{
  "n_layer": 18,
  "d_model": 192,
  "n_head": 12,
  "n_kv_head": 1,
  "head_dim": 32,
  "d_mlp": 768,
  "vocab_size": 4096,
  "activation": "gelu",
  "norm": "layernorm",
  "norm_place": "pre",
  "norm_eps": 1e-05,
  "positions": "learned+rope",
  "rope_base": 10000.0,
  "rope_fraction": 1.0,
  "qk_norm": false,
  "attn_scale": 0.177,
  "bias": "none",
  "tie_embeddings": true,
  "parallel_block": true,
  "init": "uniform",
  "init_std_qkv": 0.0206,
  "init_std_o": 0.00343,
  "init_std_up": 0.0206,
  "init_std_down": 0.00343,
  "optimizer": "muon_variant",
  "lr": 0.0113,
  "lr_mult_o": 3.0,
  "lr_mult_up": 0.792,
  "beta1": 0.93,
  "lr_head": 0.0103,
  "grad_clip": 2.0,
  "warmup_steps": 200,
  "schedule": "wsd",
  "decay_fraction": 0.729,
  "decay_shape": "linear",
  "final_lr_fraction": 0.0,
  "batch_tokens": 65536,
  "seq_len": 256,
  "doc_mask": false,
  "train_tokens": 606000000,
  "steps": 9247,
  "dataset": "wikipedia_en"
}
MLP neurons of a small language model. Each row is named by its layer, matrix (down: output weights) and neuron, and shows model dimensions 64-191. Each number is 128 + 32 x the weight over its row's rms, rounded and kept within 0 to 255.
After each neuron's rows, "raises" lists the tokens whose logits its output raises most directly, leaving later layers aside.

L14.down466 [ 91 137 171 110  75  68  95  90 131 122 131 147 174 141 210  92 123 154  99  93 117 135  98 130 122 120 121 115 144  97 126 118 203 109 131 169 108 128 153 117 156 114 134 131  83 113 157 121 114 133 182 108 149 103 193 165  82 150 105 124 141 102  93  62 118 105 154 233 168 116  81 110 166  99 143  91 181 113 126 132  50 106 125 129 113 148 148  87  49 145 144 144 140 112 127  83 190 167 140 201 144 177 141 140  85 115 131 101  97  84 149  99 137 211 171 124 166  88 124  63 139 121 143  99 132 158 196 100]
raises: " him", " his", " the", " another", " their"

L10.down642 [125 144 146 120 123 124 123 121 159 119 112 119 135 118 132 106 126 117 161 161 127 118 100  95 171  93 125 105 183  77 140 169  91 169  79 164 122 147 125  87 144 129 147 120 114 142  28 113 183 141 122 132 164 202 199 104 120  91  98  95 172 191  82  72 182 114 180 157 149  61  88 128 116 150  71 125 108 145 127 103 109 112  76 123 144  91 142  72 153 145 107 137 126 119  88 169 174 163 176 150 162 155 160  54 142  85 198 170 162  58 126 152 154 149 181 125 111 144 100 103 115 131 146 129 190  96  81 144]
raises: "ical", "ional", "ics", "ically", "ician"

L11.down36 [126 116  63  43  91  94 127 152 184 111 143 123 146 164 108 101 118  64 175 127 142 112  97 113 139  96 120  91 121 154 180 173 116 117 137 127 117 122 151 127  94 175 140 142 136  95 147 107 141 114  97 120 141 182  72 132  51 151  94  77 142 100 149 183 148 175 100 185 119 152 150 132 129  98 134 127 181  88 123 127  95 134  76 154 120 120 136  98 130 144 107 162 161 109 108 111  98 148 127 136 132  89 137 176 133  84 181 131  47 148 174 108 112 103 110 129 162  74 130  80 151 161 170 183  96 138 208 153]
raises: "es.", "es,", "es", "Gen", "em"

L11.down429 [144 128 119 133  72 120 139 129  89 131 125 153 142 132 154 115 170 143  98  83  75 160 123 156 120 141 165 124 112  72  66 122 143 122 152 195 103 154 107 106 138 104 124 105  70 137 109 113 118 122 139 119 153 135 130 147 109 158 122 183 190  56 112  45 104  54 146 168 147 175  87 131 148  56  81 120 200 125 168 113  50 126 141 163 114 126 100 143  86 150  93 114 102 177 161 104 152 149 143 177 114 179  64 114  84 106 139 147 134  89  96 140 122 160 160 147 109 109 164 136  93 138 149 117 154 136 182 116]
raises: " its", " his", " him", " this", " another"

L15.down278 [135 157 144 149 136 194 134 164 153  83 106  97  61 104 124  52 137  65  96 152 117  51 131 120 129  89 109 127 150 149 109 103 164 121 117 154  96 143 129 160 150 140 139 121 125 118 150 177 115 165 140 127 133 147 139  88 165 129 159 122 120 150 183 109  70 121 212 173 136 169 181 117  96 121 140 162 113 134 103 138 115 132  91 120 125  97  63 128 150 173 168  74 132 105 148 124 110 166 126  73 150 136 142 111  89 127 109 119 161 179 136 103 157 110 170 201 109 153 159 153 162 169 220 164 106 116 102 168]
raises: "t.", "\".", ".\"", "7.", "ity."

L13.down570 [120 103 133  94  92  75 147 141 138 112 111 117 160  96 164  81 139 148 142 107  77  92  92 165 126 102 106 113 165 109  84 135 124 131 163 119 107 166 137 142 155 124 154 123 158 170 157 161 110 130 131 106 158 158 170 152  70 171 141 178 197  63  88  96 141 133 129 166 129 127  76 117 172  78 115 105 124 118 141  74 116 135 129  77  96  96 119 162  82 172 162  84 140 143 187 166 139 141 131 194 156 190  98 135  70 133 146  88 122  89 172  95 153 172 143 168 150  93 171 134  95 145 158  84 206 150 196 152]
raises: " them", " him", " its", " her", " their"

L15.down62 [129 129 140  62 225 117 129 164 105 140 156 122 138 139 149 103  58 109 160 124 173 151 154 137  57  96 109 147 149 110 179 108 158 134  64 132 112 125 123 166 127 116 114 117 105 148 144 146 170 146  99  92 147  89 126 159 108  91 134 153 125  85 122 130 176 140 141  64  87 134 144 177  81  73 127 125  93 189  91 145 157 131 120 112 174  94 109 104 176  95  91 106  96 182 142 200 122 146  80 185 158 101 137 169 200 138 126  96 106 149 155 123  86 123 132 104 149 162 162  95 129 142 200 145 171  86 142 160]
raises: "y,", "y.", "ie", "ies.", "ies"

L14.down95 [ 70  58 126 130  82  62 129 116 119 113  70 134 121 112 185 100 162 134  90  87 106 122 123 132 140 106 146  92 163  95 107 170 137 183  88 198 142 115 103 136 177 120 145 172 104 127 201 111 125  83 135 143 169 103 136 107  97 175 141 138 153  90 108 127 143 105 120 174 196 162  79 177 145  97  89 159 161 151 123 133  81 142 160 131 154  78 175 169  95 141 122 122 114 105 126 152 132 100 157 114 143 166  82 140  82 111  97  99  86  99  80 141 117 140 166  93 104  75 118 146  99 140 128 136 121 136 169 149]
raises: " him", " them", " these", " its", " what"